python train.py --hidden_act="swiglu" --positions="rope" --tie_word_embeddings=false --init_std_down=0.0 --max_grad_norm=0.5 --final_lr_fraction=0.1
MLP neurons of a small language model. Each row is named by its layer, matrix (gate and up: input weights; down: output weights) and neuron, and shows model dimensions 0-95. Each number is 128 + 32 x the weight over its row's rms, rounded and kept within 0 to 255. Numbers have three digits each. A neuron's up and down rows have the sign that makes its largest values positive.
A block is one neuron, or neurons of one layer that tend to fire together. Before each block is what it responds to, as a language model described it from the Wikipedia text at the highest values.

Description: Possessive apostrophe
L8.gate872:149142098090202147140109037125112095110136133115158099146156124081115114120152068139171143177093138147167154121071188142132150096098107100122161114106118101112141140105149117111146155102114147139194152060175152118094117109150095145203106178152151113143113122166105172105136128112098114152
L8.up872:108212115147172106148088084171208113108067133103114155172132064111142118101161117120167149124068093119097112096167151119164154177098147184129138107128094108157160150146165052105137114111134181098123113121073170193148091141072077110179163198152128106147128115104183165124065124098119146140
L8.down872:111133133117145134156084133139151056163086153078071072168120132133095132089139130193094146142111077160183167073073092134142143189126084175080127151119144140144127169152057134123096154107129132141170165138144100187134154135096099106166144114153095159119141110141105129122124134163125107144
L8.gate883:135148146165161152135201084084110155128108108130107133141143156149080172097104118131113156116115191175157167181147086174120114089141117159151119152107090127109136118136068127150137215165124158152138120139122121108134140078173092103110153089150104140163131167105145148136119130096142170138
L8.up883:142088193089067102103140095111096132159114103133147150147154109104134115112126134137134069094128118114137147112099119182085161119178097194141139190092144109135079102124075122087145175152171090099141167104119143190166145139111112093200098186054145150122131067152118169211109085135158143082
L8.down883:169150131092135118120104145185092115145136138069186114121151125163119075114136130056181157130156146153041106131125111146106105188134205105117123131091104061128133142110070167071170171110121122158097173202147084141122083146196151065147095163112237098089183106083123098097192093109140131188
L8.gate1503:074104185098169135187188122103120099140098066114147140090161106115077075153104183142111134191135038121091149178116118105119127102095096101119127146109103120139134201089151123111142132135084135139117130127116090038158112150096126142150127164153109035143167118096171161127075094159123162115
L8.up1503:149131145167118103156133110184121129135158137069096128158107094113116132131154100116119095162126106166131163107133098094127164144137172166133126165124104130121068131132124094161159133129128106107141144150110129177091151135135156171105141084149154095150171130120109144146078147147107137164
L8.down1503:151060080184063185171106099124133095157162162181158091143138125137126191116090128143129164118114168130110081131130098155067132102132152175143121081122095185126157186133147123148058154127132148128129169046115108106063102103113123124127111189090152189140120165142092087094124142147136202053
L8.gate1663:128097173059139127108137114090082136124147112087110107173100110108115169157171112161142140099140088090157163188162170113146124098103103108195130138056129185130118135109103086178136187162095097142143097145124165154140099164133177116170172135161157171147124132150084103095141140136092203189
L8.up1663:157125137105074161142147145083151099136182121136094177104154160120145161166140176131134129099126076140092076134132086111137163178202144101164100103063103116150136108099154167129098122137174170144147097132168130144078147119106174142155143105126131128162098131085158102145113138115117139135
L8.down1663:129115097118141140099128114148142121177063125095111201150123115064124142132176133136148121136112099137253126079183098121154158174101119157116114065053096130115134142138122112168114097064134142185146135053111106111098131119069164101084083115181081144166106145125153168173119101145101127104

Description: Possessive apostrophe, mid-word pieces
L6.gate1747:111162149130068071108116158044096117144052130072086133146147109114154122167089167130096140074135075150128125204082154169123083154127138110150159135095138111172138127195071196158144142136138180108120157121093121152133086130133124117186082191148143164136095167072147153120151175100173160122
L6.up1747:087072131124118119117066140126055121155162127134156113155155114115199141102141137088159162137176118177118061161100154159117174133176125208135226125113113074125128124097128063157146141184162154069154132173137100184100128188109169160116125168161168094121135088092126114134083130093058109120
L6.down1747:138102171108105099132206211144075085115066204094135187116117122102087111102082129062132065104130082158058148181080162102139122157097120134040132154162172118138130093140118157118150112115185139174137149170150147111140108122138132246168119129114169160108155130126139121179139090124128134118

Description: Mi word-piece; "as well"
L6.gate1296:090126135165157096113161162115149131095136121135093103116154080090087141164121102148104144173122112133194119129158139162123112157141100113107172190174093134117105155168120139075169145118177156122157097091085102142100156130142174126126163073200134070186178152144189113034157156191111173131
L6.up1296:133125177150148154138162180219132164133130099192095080132163090109096137137159115147119182188182108130169131111160138170128136121131091104067134176167110123094084120106191128101142139136176138151117117084095098122095141139156108133100121084152121058125166095096114124133160149151108210123
L6.down1296:062117103111152117108097114147066180155172115154181234167115164108053136100100158132151140107161127152059123148127157115166122137115206094154130156143119121142189061136132109141128133155168125137127112080183140171134114178131112137085111137063108099177130177148135130158137116161124096165

Description: Word-initial stems before suffixes
L3.gate346:151179083094198157157107155077067120119199115205134086109165150126094179059117174117124204139131067099138101186121127091130111163127103121102159150124087116153104106133190161115141130099141121148117171134112088108085098156133103150138186168094137094148182103102152166078100117142137091094
L3.up346:114150104155097143166058127121096114157090100167135130142103164115151164134110136206110162147144122111124126128109147094122072106135095136109209170133077109139130160097133125101194084107114081073093119111161082187121062196101139118113139065150072153119199116089178090110190145103146136127
L3.down346:103112110078144124145125090078149100127084088177148199113152147080096176112132158174123213116133065127108159164137191096118125088171035101133121159167103120146145124129138161071223097119113143064143143121131134111127127157111125126117156098118097167136143093079121098119142173152147111130
L3.gate745:135154139117179166138141140167103117150120151156143151135077143101150152099178136129125134140117057112140133165128125150108119156140079070114096163151073076081126114127119121083124045101127131150124113150114116148150106130111108164123145146177068132123122130159119102126156111172125121127
L3.up745:148153093115113144178118125200036100191121152156094130142139148129067092096090107154187122096158097108129137178143183161112104107167128139117137168167089050087123175121154125124103138141138119129161157118078053132072121130099110162153159107165071079068213139092041153069133101152151085129
L3.down745:097134139067100105168073096147078130122100083112138163124088091108134116146090114117089123051176100080072089179140154117076095127125174089178131179137128075106184122133143127107125152120118121067086131165092118113105105095071114080175197134170067150076118087114102163133131105170135106161
L3.gate883:142129157118160092122115160131100094202123107166139093114097131115088138130149179182140150130109160117116108084092169164136105125123122131157163082121113116132169104122121149192151086175126114101082176122115174125094064159161128144088089125156088131129161192148114100116152084125099109085
L3.up883:129103096124183137106095199137100093172106114173112093157085125141105156092159165133136109123035165168098109148055138142141113137184144135096126112075146076132130121120129174170136077174147155080119146104107134132065112193081078113079089125115118115129180182148151149092117105125138151132
L3.down883:146165062105155161122138153112125106157114133197121196076141166134087139109154160019187163142107134129071058124132131149141083129157085174138123155137148093150127097143087150133180077137115161088091164143115155148110077099046140133139116141125047121166152159107137106102100176123139179157
L3.gate972:153186111107135116169137173164112140172132152132085102146130159129106166132136172140123180125084126156092095153113103091162138172138152104118162088081153125121135066094102109103100137150177142154158130103104129194120142147137153090169173124112080140177152147137117119087135135127131114146
L3.up972:128170102110130169184119172166143161131102107163108113174129166133106084113147168146102181195092093082095105136114195129095160123167150157165151121158176083123146152121144136142151154071096149119077094140193115107117096148110077167152156148122154174126174144228054174123151095103152148178
L3.down972:104116105167075152120159102097139105110147123135106161144157095157127132091179115161150211117103114102066101159207182090139156095169175130123141106041114141145149121115119147126109182111133172124165125149156126140106129149105163112088113051141129127109114145190168162108115138148119148145

Description: "Well" and word starts
L8.gate112:137166127110202147115177142160155094152170119147194147153141087122067154175165095116121086123156147100145146086106131156126168140129160174185206137155081100123121114168124072098111129174093109073144110073129074144120088102123126098075175094107111108155128114143126182129189100097080136091
L8.up112:093166116142127127158176177160110134073156160118120167144118103119114129159160137060159167077178122158085108078172129114155100112140193113128104128105097098110104068140154110110143116172124183090110085066188108187118119167129120116108107101167055104198132131122137111090145151130146175059
L8.down112:072159135177076124099122142118137141126153120101063106129095114118146122173135125081077200121175100153142130144163176158153101142120185090073137189106099101116145061151120139135171130115134148077144114083117152153121164104112119103112116184176105156181122127182103103101158127085110120129
L8.gate469:171154173136163143126181164167154157121140116106125124128121127104156150090169098154112153121137143071099147144173201144068164108124053154123172182182106128135141135140141104094154116155097160100152137144126154141101122119153138186169140084118123120135152169148132175101133132085150099114
L8.up469:132179132122079118135156088131136163109099118113063126113137071148170167088160119150158171163070081137133107109094163122091109130144131139132108176195111120119128207128120078070097135163145169121134143188236087108093123119152115129112107177160156078089147122119117145143082078142141112110
L8.down469:147167114152141102176135156116124158149106157131152134133145124133149142124136084011134114134103132153000158087113174117138158131160215170104139095129142116138089170155119095101132120142161222117166100149136092161159080133161118113163100092119156112103185139164113114155094163107134161123
L8.gate978:130107136083144099111092103188105186058126106136145149125134134196130241151122077138147096191139120112168164150142096111143113096136127081100048127128166099121140152101150102178077162155106142074131138105166166148137033164162107090196103120166134146160120055131174170089167147122137113136
L8.up978:139144136162094139198131172148134175069131121148104139161152181050098114148112193154103153101072136146102151114154140063143096116142129153176105136210068108138181155171128162132133157169085145131129159145167104106159077129108148031152152098099154159149101107121101131051137176075197100130
L8.down978:108154116110070176106178153184106139175114109113122235086152094139163127065121185193110153121134127110109199168101115152151079076132058086133105101164140134116063108197148100087101175168148140129114145119147109137136132161177160160169156090088127129123144099128093139105162096162091124135
L8.gate1319:141123123083092128139157071172128119182090144137174108148111109080126097106141062127111138081120115049121213059109164177133144128128131166174145076136054135166126192088156118155120090106111108125161096105190097127131119113109135107144139106119138106129111136211128204084109090174077063149
L8.up1319:117133112142136161132080149130091147118167102147131161155154164147094165156101134136133105219155129084139119139115143120087156117077122065117118143113100154135116124145132092145156116106131090029129124109078109170042109184072135143135116130124113133097112123171091138137104140131064167126
L8.down1319:063139160130155139140109123093046143114115135096115080132136119171164176078118139138175069094133156161122067173093161128099140132157119128101150132093150115115202170104092137125132124128146136134071108100063109091070172095086139085119145142190107125076149131159129122161123124063101136057

Description: Time in newspaper names
L3.gate167:112135093093154118113142093137131148167161157162165147114216158106126133098138089122166131140165104092133140165150183109135115154157120150184076063099082124176138132180117128156160120123103148144122126204132132193130095155102147076052142132139105090103169060154138109150151099140107125207
L3.up167:149142076077156145127099102150120173172052096084140107114161153165098107107086183129161182139080121162097111145122117185144065170169125168093174099180122137109141083183190175172153179164134104115126094163132079131182119150114127136146058181113144124136124108135133114072124150136073127162
L3.down167:099123159079137140084107154126141097153097122091108106125222103208106120084112061199160152170106093149138129131106111147149146158186145136062163132138110143098156144113151124127167158168125116146121095117157058151153065166124150161089125128131170126118093162098137119135162153164132106123
L3.gate521:119100161077088129160124134106104139105080099153125103132122083174114130136143120139055118138150104085078170132096067071120093166114155200188196169124139184132177169136130124157127107119103110150130164130150086104133133151097140047150127133135140136108152025122132113087140206124067127110
L3.up521:120135129152113154145127096093180160097146175186116146108113178155150145130145149081109136114199152058194138127123151112108165165140145173127158151112133115154095081161097136104163133102188116172112143101110109108139071139081039147142097110078117117058097040183118155095149134129113165108
L3.down521:150155062109146116122095135144110092082109093141120125149081121147157117209076120158113115186139080148136140147068116130114140106091095111094134093141160192131096119117100154095149085160072116123130157111174147054093154127127129092149137120144162147147150116129147155145102133136109189142
L3.gate1732:154095120105118150133105106112143091151092177129071130159155127164157112102161045150144174184109138130161111133153115097121153216166165150131099145172149113082108136187108152098148129113101102094148131102099172134155104156104114139107144106187086113123157099165118106142198104134154123107
L3.up1732:154056142133067143092092099093157134137115129062108087128154123172133061084161084116111136144099158096112070145106104146115102154155129171111167157192122136116153156130142125129157173117139157168168097076124131161169082154065112094115091097120137171148078086140150061044112192147106109127
L3.down1732:090115132116080137084141108158131154162056096156106114125137156206182097100107082041149109166103122151067089172113097171145119168180115126030140151163123128136165090110142157123171111089097112123127121165073140125164117143119141065094108080161127177149083083124179067093163125133127160129
L3.gate1904:233163124082193133126155113172070103108137173096128123132185137102119143109126117167144171091177129125122124176100119161109118136121109128186126116144077131142195101158186138102149148153079096177139121105129111191155086162125145110116181064134185133149075136115153160177161113123114143116
L3.up1904:175144083085135168109154125122111152087134143154080104099135069135155211073163132180154109123133148119166147091105133140119169114187136122152091079160123176121101121198121149095183137128150145143159070157127180112121113184104173160182152157074141065153128113145130189130185102112111135076
L3.down1904:078109065156111103119103121095163124093153159172111133126133090113125147145143161033202126174165146077084153130171149162112144075161093159061084149125130109131127130134157156062165133193191174149157174132105168221103153182086152132202177083128144088125190095129132186089115102143154151150